Part of a small language model's weights.
Size: 22 layers, 5 heads of 32, MLP 640 tanh GELU, vocabulary 2048, 7.17M parameters.
Architecture: LayerNorm before each block, biases.
Training: a variant of Muon for these matrices, 130M tokens, 15870 steps.
MLP neurons of a small language model. Each row is named by its layer, matrix (down: output weights) and neuron, and shows model dimensions 0-159. Each number is 128 + 32 x the weight over its row's rms, rounded and kept within 0 to 255. Numbers have three digits each.
After each neuron's rows, "fires before" lists the tokens most often just after its 100 highest values on Wikipedia text that the model never trained on.

L9.down457:111089145118145117204110161120147103099139118123116148105120103102101151131124156148114109123151155172100063129151163107132101205163134170127149158117125099062111135165064103125150136147132125134141126093122113102134129120121094061141142151168163174143156060180116103071130150154040119138160143118126071107098169164134137150145166167120084190127129111097103146132151121129175118169106163083144110158188139132071122141125175177087107126102088081106171081087168116123106048236110096
fires before: "″", ".", " ", ")", "an", "u"

L13.down637:096104126050101159126081132085111110098160157091089125111097153200093096150176138153067181163129182128134131115220095065183134165118121126087130115086173117153137161149126152083146155140131100125102061161135127167101088094120157096159138152136115069081130130093160110125178146069130167141182145175135096076143179131128124100130155084153067143107100127118112148150104122160139117106082140195155097102122072162161119120143163113129166063121131141118176136145132186094119114156141074
fires before: "d", "r", "s", " in", "ation", "ment"

L5.down226:175117045096171145114112138128137161108062221124145133112141143059115133158140121126153126141104144071142141171125128086127098082184153111156119147098075103138109123124126091159098088141156155114059127109130115108161071098124131084115078126077156135140129107149151154106152113123084107202115110124110161121144104142156143145174129171109146125118065172055115166212106115089123156165097160133079104089119109149146081114113132133175100165134184059134175139120199132168173171162138133
fires before: "s", "c", "an", "u"

L9.down176:186082136153135069150206102137120160090186122140084059121156166160093140133138053152145112144160141087160117144114074104130135131150071103154144092121101097124127184118169127132138137114103086170135126117153096121096118074140104169190069132131137133122105136128109061104194103099121158119179107119186152081191124152133115129103144093086089168147113149099150124060114122141123138139196189150138146133155114156131154122172145174194143088092113093187092140155099120146184135076112093
fires before: "s", "ia", "ute", "ment", "r", "k"

L2.down116:097159151110121152099098108104124173149117170115147154152135062212099131168105096101150113164066135138102127135132124155155124167098096122157139112148212104135169063123117169118124176119117112165095141130090025139095125118115071133153157141136083120117044115070074136141128104134115101151126175171124200130107130118077059127106163078081130175079113165131118192112125127145111090114130172157100169172117113170154198163082120147140094088164120123123152140122158135134123163150170140
fires before: "ist", "ri", "au", "ra", " as", "ut"

L16.down268:147105177160108126135137189102066138091116116119086119105127113111103100175116049130152099063105107128162102166192145174160137146148125169148080145106085116170166147084160123093148152129107115103122133129174142086142099096058217156163170111096108102139144132135110124139137101122126135123147118110122127140129120156073108135132170040139098131133112145139162123038112144143182175131096130117151079146070123184122203159141190145128143106179154158129115111131132154165043143150149064
fires before: ",", " he", " the", " a", " P"

L19.down221:115118139090144094172141159092109125091106099144148140087077112138149147088085112120180142124137174073089140130120112129103114115119167192142143115175144118136095075143071128136156139134094113126185098131093103110137102103091106149109070149106255142155078159088187092116166131104144170106180133121118079099134080105114101072158104100078140131175111114130094108137097133187163182128164171146157120129111135127125217151137148160182083175119114170111155150181163146105092101182162129
fires before: "s", "on", "d", "ation", " to"

L14.down19:092110132162124121116165179141117223078136146099094119102068119095114092155131138119160133021106115100168098144145140073160155107090152162219107115108090144154130187076099139130139154133117144127151116116107116139103098130117161194124150118118110129087165109098087083112126118137086109188107121160180138139147153163059166148126144058138111171118115129048163156124102142134208122113130116118176125152111116133115131104104161089114133092166177098165167146082122193099142160144108079
fires before: ",", " the", " he", "re", " P"

L2.down276:119119176048083111148077168142126140123113140133084142199143112099125179094061113138070093140116107147101136134079131156118112142175107109165127142114100161100065099097155162105171110156163183172183064118115058184120090124131023153148104103041135147106115179124130130149126129150111111132155135144128128139116087131120101115181129152131145112107117156148110119088107068164125110162076147105122126136122159148163172155115101201117131191161146156119161135125202078129079120151111126
fires before: ",", ".", "n", "$", " ("

L7.down455:143104176157114141125179073121205104150126076200154101088122109131154128171098155107138161126071085130087127095146124148109133122106161186157094107153156157152111112106081146110147067114128141145081156073103117113129159164063189096135103146150132157115107067100068157125114133137074112162091168098197082134163172170129097141123111183142120132109172038105132155079129127151110171150097169082126172169143063109119131099123147099177152124164100084084145120132114117157169165136150149
fires before: "′", "″", ".", "g", "ć"

L2.down33:145166137044115119096138103116139149100123090161104122144191177173149088153152138129206098096076086124144113096115078126159121088091123121130142108125090118136103093190158088150137141124110141036119124121136099106166115114114100181173107155120094134105158149104120044118106122136127142130202180152128061100247155148131114145113134116110112131132159116084096076162122149146133122140113166102153135077192144182136140126138169143140138151171104080113139171164056127167103091160131114
fires before: "ic", "te", "ed", "y", "ted", " the"

L18.down320:187094183145171136114149152134089115107118037133129110127051094166195137151136088131171117109080183124148096088157097172138186107130099192160159087108129113156145144096129188072109136069082117166139098119171131081136100123131137123171116103130159114089154098115125169109100102098115153129119169157110181138134107141081113108103188087149129141175107134078100153055139154164179151112108093125129113109107161142189127125133156134103132069131120123167213072139167108174110128103152125
fires before: ",", " the"

L14.down84:204159178068102104121127107110218111117185138143118082212123145111112143157099160123102113136101118081145147090090138137151126068147072158089145121158124086188124078152089112139149189073151140137141102072154080161112121108096214159096147113168182089116139147135105161162116118083133107111162126120071117105102127147122107185131113102161112060118149105120143125131198090121139097133154167107147107119120090101091149093115140127158129198125137083111141160182138097157166162105092158
fires before: " to", " by", " in", " with", " for", "."

L7.down368:128093161143121053173101150127190127191141116143154103093137148122163132144148115134177130200103087152099126141109100155125117186118133135164082109124195184189149147108064094081094148132102086099145180135138168170096129076132138123142144118103083176167100079080154131118062151147122173106082186132140067139116133144120159099103128159131096163149152107148093142102156098071062101142094143148074122165157077151181127072152134099109099122137121148067204123128135157146137129160097133
fires before: "″", "′", " ", " a", "s", " the"

L16.down493:152166205105123116084186113081131142115111100143073142121100130114106146111144115089119000117126125135085181074089117143097094192161127152122103127189071118125125096165167144095114181085179144114115137108100166144167093074151090116092134126124078178142187199147125159123159181106161071096087147174156102134137133148099171214155116138131135135144150114158109152142105072131145113144118150120110141165114137086126142084132140097106111104160185129156141088106158107169132129115126178
fires before: "s", "k", "ho", "b", "ly", "ve"

L19.down618:116130119155125114147143120113120134110122104120125115090103139086093090204083133119078142174125105146158107181137138125189172145087147125099145092104126149119146177140103115125085179175218118146141123093152095094154144114113121171088100092062104184141152087120151166131068165079146097140073118187103129163132160108147139057155101145156117161041148100102156114104127185097117126142158141133125175181137136103085120080157173197140142139123127175085174042075168151123113121145143113
fires before: "age", "ish", "ing", "or", "ers"

L13.down337:149160167143135119126150113159130101176098135070151114100075108140147179156155129094093204100146135133079130164122112169076077116148132138152136153166146156066118165153099152111161103106107094174153121120120076100168105090098195100039190111113130175161148075180158114135154163075089114105127090165145131104083060191147138064139176097174115145149112110166118081076085123117169101147162120156112070133141109137112095112159120166125093131098095121154127111146151112151180129196126123
fires before: "s", "d", "ner", "t", "ta", "."

L5.down139:116123131167134165133165138086172068192089074110093165122134174164146159159152104122124066080120120162131136122193186134096165120067123136176101076131132147116098110139117089136138110191131129093159155088125143140151173151132189113142124165094140067174126145165098199164134090176183110150065083117168139116132149106106110109113092107153143106158053130098127113167047086154101132141089122107138148108101121157152123090083113174141125051153103106138105100133113109159091183129165166
fires before: "a", "n", "av", "et", "ed", "ol"

L18.down386:139084131157096173123082128101101099088190165117137110127109179168084114145233111147134080118094121108183113093154103120150094128089060104091166096155141137090107163199141112131159092167102174116112158133136125142133123133079135092177092125170127119092152094173117161107160151153140136121169138078167133143120071140081042130095115122079124113113136080109101169150115141085120125104162126117086142055165161119104093179125133159143121106106143177124173102135156160145122130225178127
fires before: "th", "y", "ic", "ly", "on"

L14.down457:169141228112136194105174100083074133126102164107161103123158076154073157197143152199122165104157173054133123134169116072126131061153126098129134145171120135132065109198112130132101117128103103143166098130110161090122152153123144112119197142098120152079132078122185098127229110107136069132161108119143100104117096129175148108111071130175111172086171129127108143124146153146171112093153125124140107149119080111119065121081086096162126133110144148129124106140123159109103152122144119
fires before: "ed", "d", "s", "ated", "ing"

L15.down187:163071114125119143192096103133082049075168115105155112117094147150104177097083135125176153092097161054122088222188057116173182145209104123114105173159154122040133161141151113101184129171171134115179138175134095140105087140110146129110156127145099139158149097109134138130107150118098166122067147161143101155185114102130120137128125162120138151140142135091159142156102136111114083086118179158155150134131115133111084158105137115141135146128124139080146085126175049098138084134136128
fires before: "th", "ed", "er", "ce", "ist", "te"

L16.down428:138129203091136120124085147119124152110142125122082109096112124128120209165162157137124161090141075154146132141193099136113153144081158171165182111116125138112100164141157064127119172125211108134072117091145149083068108126127174121187130125117154168091131157188092076176104161110084130105121130112176105117092117105155093138110118139089063101066076183150113163160109082182160104130127103103148140156090151119145161072138108134126089072095121157198124151144102112051136148111148133
fires before: "s", "ic", "ing", "d", "g"

L8.down161:154101106129133094091099132115100169119183140140117048204060107198120182101101113096115140152126095085066105160142118124162153110098127129158162148159063063145112101115110140129131103114153121104069110096081182197159141098116121097102144060129171107111093134157096187161132164101154166107126091061145142122119077140118122085123163156112102198134147132142169125150113157143178093151136153132155101183129116137160147126156101117109105102152180161069188141164107110108137180115185128
fires before: " in", " by", " on", " to", " the", " "

L5.down315:119147177090126182130112142139165122123093063156155106128126120083046174112112097135118175142107153151107172120125129134111138115123069145180183139163161164136139173118117056079153115117082132063138136033137155146176106180116136119131160093141126152102137143155176113144151140111162106118117116091161190142134163162151183107095163141151124115128120135196182140072145139063089078060189105112086118127119122166085124085121174159146124091143142051130173147127159114147143097149129088
fires before: "al", "ent", "ven", "p", "ally", "s"

L7.down171:108102106122092149174170109116225105113170144175113099137124138093116071091165139142122088145115122105170131177090105112144145067095151119126098139155189153137135195154115085146167045179170138100108144150076171130119068185087137086177110122114138116125132156085149120140139122161133129137095165153157146142099084218114162103164092122112122119117055125146089171137128123147153139147129123102145138104142104144089062142100132170124140148036134176166070109086107114145142195132117134
fires before: "g", "al", "ing", "n", "k", "ed"

L18.down67:089127109100184158113125118176152143180116195138122134188115099073139145093106143139142126099041091114171137125155136078173151119132130164096165123116154037185117148122136154129097134114139152152137189090122099166114155151080174110156132095107104105172159105139108096139180157108117126121056115152099136166153117049095159089074149207099103092080128117110072104154134123143105104134113159135099104131120125137139101141138157181145187157068119138155070175159186148090166117090116114
fires before: ".", ",", " and", " in", " by"

L19.down563:155154152167094115107119120120134110099160199197120151211123150127144183085110124115140096133083167148122091136151190117122098166135132134125143082115086088185129134149107117146058164118136080106136105135034067100135189065133131129137149062153106117132166159144075155122156114167096141112152126133101180108146144106141170117111168151109091076126137135081113116151108138173166097137139132116109170130090146092127123093122114119221126202112090042167133135117093098083122151157151158
fires before: " in", " at", " on", "×", " 19"

L18.down400:128122143142164064167160130121126155101130178130087102125077084131125124091099094139153151098057165113168083135117091141132123144093134101144148137100112115127120131096098078142135162171102109138134129132214104160149148100133142108151128110117155094086107111132175106158110127100104190125166124116167129187178116165163115090086193114111125182172120153130098098172044097119135168158109137150139151121177145133174057132142142026116181102142148101183102112103097137096218111074180109
fires before: "s", "ed", "d", "es"

L19.down312:077139123111090164110082124143097136123101101062192147151134137130100118100146143121191117184130119168144119096179201132085071111149160140179065128077122127135135100143138145136102133113105155174106146163127157177122114074107129172099124084078142124121079118097125063179113131118161146112125089041138120106125162084118119041147149152139141142054176134188144127114134103166170162133124142107109135117133103100111137125150139130090123185150053122104142194155196178110139157100175167
fires before: " |", "v", "t", "m", "an"

L17.down385:144132118158052089147073171145145198111070113165143132100087112163067145124145166122157080113080140107120154149131109107167122062158093094104182119157152105156142087139109099123177097115121102130090123132156147150118062127203126085161132134165119122104103091110067132214071118143162094126167116130189130124113117133121114156130125106184139116101152145176184097150193108152171157144162123115150102170103090137179190129135187086115134111094124130070148139053111113163129091119119139
fires before: ",", " after", " later", ".", " the", " in"

L9.down240:143075140114128069110169159191080103128056165138151152172124135122144141148094135124131113129183175121088163130097113086147153094086183097113148155155127107180196134080110135042115102187132081076131080124124182066167180121128095103140149117085120155137105123113099117065143143152105163155136125123135116158098122151103122101147108127144139099135143142138115167147065075092157159195070096155116093150134118108164057161096104173059157140126143112178111134137163120168158121167179114
fires before: "ch", "le", "ic", "mp", "s", "ach"

L17.down459:130114104154143125050168182114149135094096112149146155143174171090144114138143126092091135093082120112120107164101079101175075154051104199085114160102135123161188142134139131153108137139197130137175157133168157105111123145164097090182155102142107067061092131147119104074182125093104118160130152142139104115095077135120196115128101151099081065113115103047174103148168161148152132114190116049131111110118123192123133160161156123126068134129133163139130141159159153105135118158122158
fires before: "ment", "o", "ed", "or", "ant", "ri"

L18.down561:081122116127097146131135144099157097074155203168147105148089094133125154133121141119174109144122144114121136110100126182140170128114129181200133113183133128177085113183117144166190126158047152128093115181169139136165156104096156074173073124102145171168123147091090113159128140103073179106107152125060103161163096123114115152093152148082075113122138099114115104112173072156145083163069084152147129141147090141111125180084122123109103125117098058125104105074148164128161175194163106
fires before: ",", ".", " in", " and", " on"

L19.down297:151169116125177095122098149080119086113113124124202104153092096125167156142147150114128148122080156066169096110118196077154185119167140141068127109180099108149129164116112169161093164184077185063211096104131101130144158152173164123121119086161136125102142166129033148159142061114137176166123124108130062114144105086136095137151116113141139154188133154129168156131114172097085099185122106078118142150109099106145121124122166112113163137119104126124047139139076126109156147108091126
fires before: ".", ",", " in", " and"

L18.down75:123110167171153083134065107107098125095158121133137126152171115128078102162110160157106090124145120074144166122129143126167161145079157173082122125172177192133117191138115151191119141147131081071161085096115066138130100154091116093129120123101152127152126142075176073119092119115209178069080084114191145101135116108128139158153138167208134120076125150104137154111135139155090144103125128072155121104060068157117072152128103134132159195152091119109109156135137147152127149089184171
fires before: "d", "t", "ed", "c", "y"

L2.down354:092076083096183162180100102107144092182135155119136101081188149132097211112123142115100159106131083115162118180145110131109127104154053187181137112127109170098120144171118180127158181155131050115150124117095218051114143119095160084107178096179106139137141141060135088129115116127153131127136086139092138091177140123118117187121089152084098110138137076108187140115179083103120196125115110117185135102157127113143135158131116129114139098183140112103143113122143118133136151075116146
fires before: "e", "ed", "at", "en", "ttle", "n"

L6.down375:155082109135133123126124106125092138121137168176174087112186097142157064160102109088149088109127126129125105214132133161142121125176103129147152146158088169143107119129080158095194111180147117075077060069139088157157109110118150115111110149110152153209119093136149157150142173096161135194092149140105094167140094105092108137157152157157089107143120116061064165129126106115146100142074179115080107095152103145150092171106023147137122151116150074145111097159137123156161187129144147
fires before: "s", "c", "an", "ve", "rd", "op"

L18.down106:154102128108172121118123130170138072169136122136178201082106072180107136118096099119129076111064138076113149168108135089179189149151094103167135146101059098163141129171143152151115129089110098194149104091151116175132147164124126172152166129152069199082087108115131129084179117119111132087115207137108116168090066122119130183102116103101117092092111139083110125109178106131099125086093141176145146141141169133093148159124156138146073176133176146163150127159095124062082120110131128
fires before: "er", "ed", "ing", "th", "n", "ion"

L6.down233:151190120094127169120164189097149120146186143108095148093105154087145174150105131154115146089137113139133167161156127087152159129137118072105160077172139000127134097144114091157138108131132089167133112085105145116187157126153123114095136103112106120093111104110141156135133089158175140076176104080084113101139082109095141163072166173115085043100167101114093128180127084189123146117167137164138134128105095165140126121107096188148135133164110167137080153194101172108114128146120091
fires before: "\n", " The", " In", " the", " He"

L8.down101:092134138086116109164070119103160128132230145142116141083165108137092061131162167080167085175090150150141096133129145174061105139099183162164117074148178171153162081131079137140136070137107076089158175150086124145164144134120113145159104136149132154119105107116140128106128166103092152168124191087133150069131185145122139141081119140169132149129124069164108118140216132074065115115115119144140068123177088172137125126128102103137142133133086085101152196148165113097113109101129132
fires before: "′", "″", " /", "°", "ro", "se"

L17.down558:161061152129105134107140093107133150130073113184219134140164127174186141121153159062078100169099109100058112139121060122169099147060148107143133111092162130147170154155134096129138121170112159127177099169157138151163139162102117110120116134107087066148102101118182130105206136150117181162161054136147190166122077111183160093124059134127098140152121097106150120152142130161104118126145138135079140120163116142107099177149130130061101168141116117101059139125130140092134078117114155
fires before: "s", "ick", "or"

L17.down49:171092131143074095137156162153099109103107109111162101114106104124059100162112074132202137150153156147104122166121108138149172179152108178160145163113077139158191119082147117113111146133119092082141171134181099043161099120092193183122113116095129133102162120132135129129109096172098142080199195131121186146164126173139124172141143089154083146136112106057131141117087156146105080109116102092097049122130172128177134111140119142115129078174086147117099171158110143160099106163108075
fires before: ",", " he", " the", " a"

L18.down588:126131162145135094120157099079132070126101097170051094155066160105106128184141156139094100139165148105188120147135071157163096177120179130109128137082128110146159077119139148100147117149144131140126159147159155090096090081131114127132116187062166093124124127160113175123117118075151142097115110097116139220128149113082214116116083175181114118185164109180141095174086092080104106132162067176149134106212116125162144113131159080101142112127131116166131133166079119109145128128086136
fires before: "s", "k", "ic", "ton", "fin", "th"

L6.down112:085148103174083126081112145082123156187153171104144096151159135099124094148131112106150126162143159089111131058159149125137157103069144124121121120099097153097165072109106125141133142107112141212114136199092171173169160071129142092107122086113108117085097155139126149085168154146130109167178120125127125091081127134102111103116157060089158147102062169100168115099135141129117184075195189148169135138121079114135102065089131125139089141161130117146104128129210184106104147203138158
fires before: " as", "d", "ly", " an", "ut"

L4.down377:180145117149105079189168158083087208121169164068156082128121137104131094095110143129152161129151099129120106107115162107149116130093177087126164164081169104163139153142153117135118158161125106136135130031112101115120131152145141106123109104074092110106109063108141099148138129129181154085157116097140174110130136129094202182126123122171082084149179096111126168162088083095171159133174141137115097119129116204162140079101127083069087137158081136167164163156161159114117105146072070
fires before: "\n", " The", " He", " In", " It", " She"

L4.down212:177142181105163087164165155109156122106170100111118145148149165140123145112145120120125098105129072123122176105140057138161131138097129081174107112099080125181130110192178103106139158123107180102117107097091099142145149099153170133117114113129089102141124120121146035128135153148144137080083115121114116150145130154176129162105074127123110208133196128170152147062128060096143110156125143125166177139126154148154083173147149084116067161089163149140196094113035066129073127156118169
fires before: " of", "y", "ic", "ition", "ner", "s"

L18.down569:052117140118158098140145101062171150154151205137133117106104125128142141105128135105108133140139094093148083156137164104095103105096144104129108121135115169162158123173165128108161088163123089148139134125133150092137124129096071128130112051121113124100134092127165161132081165162115193226113148155163115160130156166148166155110063116156067149098152114158084120201145046163131102164174100156160092086119138103184099063116133140083129127095146161141160127096147105143161108036171152
fires before: "\n", "al", "ge", "y", "ed", "20"

L7.down388:114111171088143180092084149040166133121172110181154193177135115130150111053083141158143090099140122102151119121162104127106160152112156153178099211146143196124121124134096096140112130126168110149151145098067186119129110097100113133091114115111139169159103128124099110139141125158078081065105160107066170126045132140179175125136144100115132147134096117144165043116119175146122126076135141141153142157110152122099129201104144162158137077082115136106130118123109106183198108122156117
fires before: "s", "ct", "ed", "ent", "se", "ition"

L15.down96:103148121153127171119088090115155097095153097063156151100089111117135128128104116160126126112151127123106064056170088142106148115148150118167070110105092197105141177194168145137089132076158121086109146192130114131139148191154125131133157151124123124122160080123139096047166136191168180053104123115191111179114131138106095149134075073110143144129127098089170161153167135095158155140124137143125161158170087143106191130083088107138175157109113116080104111182143069104146169165150160
fires before: "tion", "e", "″", "ity", "te", "s"

L19.down149:144122106171153087132130148104081129128072140137101110072092079143112157092066133173114179122123140178120111177107126089127133122103113093062135111100108083177135147180092138120094061139108120141105126120139093154080129126103192106179101157171123150098145130201194151163150150167079128087109129139169166137130066123142087110134175166082094142065135143152116122142116118121075185093095141123179147109188098143124174187125108207147169077132152114128104083196172119154123118115127128
fires before: "s"

L19.down309:149154111139114085192119067139115121081072050080177114132076147178091035179091147125157122132148114090097132172137140150119101114125180107130146172099195155109126104106151117137136121156097124084152149141126098157147149150165116084140160159094121099124148129150089091060142109114132157120159110124197064158128178156110141127092160112142191167075139182149126143154139152038132117096089161145125155110184158102135149094123081127113117147063175138121193138089128109119139101127103154
fires before: "ed", "er", "la", "e", "tion", "ly"

L17.down164:058078162125103143206179128132157095168177113123161082081095114138157081151170106188117117196099111096146111055121088127113065126139165172183138084100138103087109133128082154175095117168121057120054156107110158115165097134131190142136143121173171095107120142068124142099149103168101103124165146125156076089119141147123167127176125123127155128135132131143124164114079182153129198127077115106133089082163088114162110149141146164125168155143124155130139095087152124086100102133172139
fires before: "k", "n", "ge", "g", "y", "en"

L18.down528:107162070152101059111125190052121107136174148124054143114170126083092129167099156159090158146133104094124151157093154139101143192125119088116102137096149130097104165128063109143180160095128111116102095104132134115124183138138133115178137146104100131086145115085128148076091117140167141103115129105131087155149170135063135132131111143113107096113131096172158129162150123121150137132162133132133151178162132109103189138116122140255118076123137137159147158047143155212179063133169134
fires before: ".", " ", "ing", "in"

L6.down225:137105181079155147105128141132136139192209154086154184150126142124104144146121095107127159123105078161073124079126060110112206057154148095149128101060070071141075084134148096162146142145164166123074173101107109134135153119096157181136107131073097121118129142138129128148116176097179130083154134113115158137147145168173087122103150105114131167158131157211143134094199111159156124115107104090126135110099132200112133138086083153140097124091161094169142116085075107090129102162128131
fires before: "\n", "---|---|---|---|", "er", "-", "y", "ic"

L7.down477:095102148124095174115115107135151149125131161125113130143142079133154076130094124103097055169113113107100076165089155136156163161105168096108159126144161082064124154147141105112138159134096188092117100164102139120146167099053108108102089176156193093130156191057104149096150111117152109197110132120156126159126143157114131149211125067106101084146148169107132147112109161119127120046084106089126182205117161143152105168095125157142143168107103106077172147155190132111140101099155168
fires before: " as", "d", "ed", "ator", "il", "ist"

L2.down69:137119145140081158151100154152089073108160045135163075149124094152124213185105119142151130076093097089100140159121080137163121141091100105129179087149115164128104132185091187140129081125114162154081085129137067114177164159093114159157096117096081084154098159132127193110138172129137148096121140173123139112118068162129163184124125169194134144171095136117109108091083119158155090118113148092071134131140185177160123209112149102123105166108122133114131097141138107140110090175080111
fires before: ",", ".", " |", "\n", "–"

L19.down133:170124108137134060117200097128148170076124124075123130098142116120161106139092159154129085096148181058171154131121088135136134117170151113165144094167130078111123178127106096137119019146113181079095091144137116119180134087123130109110085127115105153125139082096087118172124130174137146160146080175135139137179144103137147131192111062128138107204184125109175084114143065140159161139104130140071105181163056142087139122111151142174165148136085122116120150100154117089150127172101126
fires before: "s", "d", "se", "ed", "ted"

L19.down552:035091156185142161097119124109126149142099092129183132176161194128125134107099081142118098121094100136146161139131086157093102158110145164138132105187131159155108159142163087116167148137112124168149138153149134087192118088094131112143188150122101118121086091129162128105140116107138031090079084119143102180111154145190076131156131108083135188154109148087154143153171085108180072119114118143119100119110137088136142132099063160123080170139167121115168116165148094141096037172173128
fires before: "n", "ing", "le", "s", "ol", "a"

L14.down210:166149174158146117142186136131176145168084094131126153142164150087166154146160129122139158118137117127112096169176052164171146080155086145103123093157176084153064173117173140134104083130094120141174071085101141129184152076133134122150082085116106090150146063093091107126111158132124160151117097142154146134149119087136121121134144081197121090109173147074154153119158090113108102087055071119184114079133109103038125131154148174135112097085149161143129178163149071152137150143149139
fires before: ".", ",", "s", " to", " of", " as"

L11.down19:127129143101189153038137107081162197054200109106170099144133113111135147137121187120136122109112102166160135121104192130096136138096116161122114146119165061107104120132147095109136154087105126073143110125094125179097149201119118155180116145073118090111097109106129106149137188154133121132142079074115137110139142123151135150092144074151180190104103080102158187139137074137162145135094114147144084098120079109125097163142120152173103146164161187191102160125175088106087180116170138
fires before: "il", " to", "ic", "s", "ine", "t"

L5.down89:040125100087139174086091138117100100141175080120121107124129098048129128154098117118115172105166117148129159149092125145206099103131128159157161089106092122120141141122100104175076080146102120159165141170106145142054087133129120097083134103128125091156161130174160145105139091093117178106038160139076115134153056071147133115140151138135100132151111113164159154100186165165143142146109129166160161153172161147156146121084178092136130165076132176180214141169093113118147137152107127
fires before: "al", "th", "s", "ing", "ation", "or"

L8.down283:077150129113137107129131051120096123100166184132128115119128101118181106087182192133157067086120091135150141150130099146118077119128188145139201099174142136082190139116170121101151108168128134110156121130122134143154119136136077116163115110148105132096062101145136129032109107138118134117140156097096139069165099127156163143141124149114060175132136145123207156186131163152102080143155127089086106142104157145136136177078093154163170117048106108113106061106172148138143082150091178
fires before: "s", "ra", "ia", "pi", "ical", "age"

L16.down184:110112173144150075065130137137096161069130169136132134110085089176158085118139087137171134120153165118072163150138106120105062113066167130192072117126077092138154146163086146115162159137127126128150149141109166177132082125164154121128104183121145126097215132156104148124155075180092069093133121108168083134159156106161096149097143141138141178096086188165098133141152099221125129090132110170130114127140093134106159157129126140149118120224123133107080124064140139091111114130114073
fires before: "s", "ide", "er", "e"

L15.down338:082127109094098129139082084131201103153123146188122052146149077142174185126088155126149146087094137141126130126122091105159086197115110148184184127145092120193132105165084106123158141145140149149091059150097144120132131090180075172161134156131185060134107049150118129099111133107107138141193118054143117079157137109133069130097103097190098142164124136147160099115120107163176137133192194130143109096124111087133139120154175130116086156121158115146101116092168121135141133139094150
fires before: "\n", " |", "---|---|---|---|", "s", "|"

L13.down311:145140109155082195107107140112169157082063084158146120138068154132107129119144166209132150120129112139155150130181153156072137165201118081092140116126159177165105120176142151144082124135087144154108144184138100185146064135184142134089089090134103126177102085136097153067064100114099078186131151155097127116146136103107109068134140094187159180122120127109112100141135113107146125112138093186185191127113118123082079093150132148123116104140080133193136144126163134132086102128101080
fires before: "t", "v", "ce", "ent", "ci"

L18.down612:095178159107112183091130103136160151144138148137185138151153064113142146115156122178137142163124129155135125144134109146096076085178123140109176138076180169139105081189118118144177185155114089099118088158123114124092214083155149079122084072171151123084113077115086071134113129073121150111088095187104125110093099136129136155152166151154068176084161092199156104087165092124139149146104135112187112124093079113114177087113163115150090125170152097152082111119129091141158163102121137
fires before: ".", "′", "%", "m", " |"

L19.down23:117076118133162085111151158135178099145076116184202106148168176142128113142057146103172124141140103075134136112089066149168166142072133109154155097093156072090158131108215181101138135088125114109129108120154141216162162120130109097144121090127122175109123119142112148107087132175076104108102096166077124139095065145129144174113098136104143152183166108103165191128093186115162109168156151114062136091087151101151177139132141074130118101127127141101107148110151143065169138110129124
fires before: "s", "ive", "k", "ing", " the"

L2.down474:114159167131100104088077111144166142145095117161118154037167078189136135162126115124125104123094179120132135144144168084121100146063148060086138134105105101164101084093175130151134140064184145152091113118135106182073133128156122119134175089079104076127130157132093106146206151104110131138111170095134144161156126136137103141116197067130164122124113151109113124168112108197117140061087192183094122048082168101117173106138125153134121107165155144176140179105104120149111133121142163
fires before: "s", "r", "d", ":", "b", " a"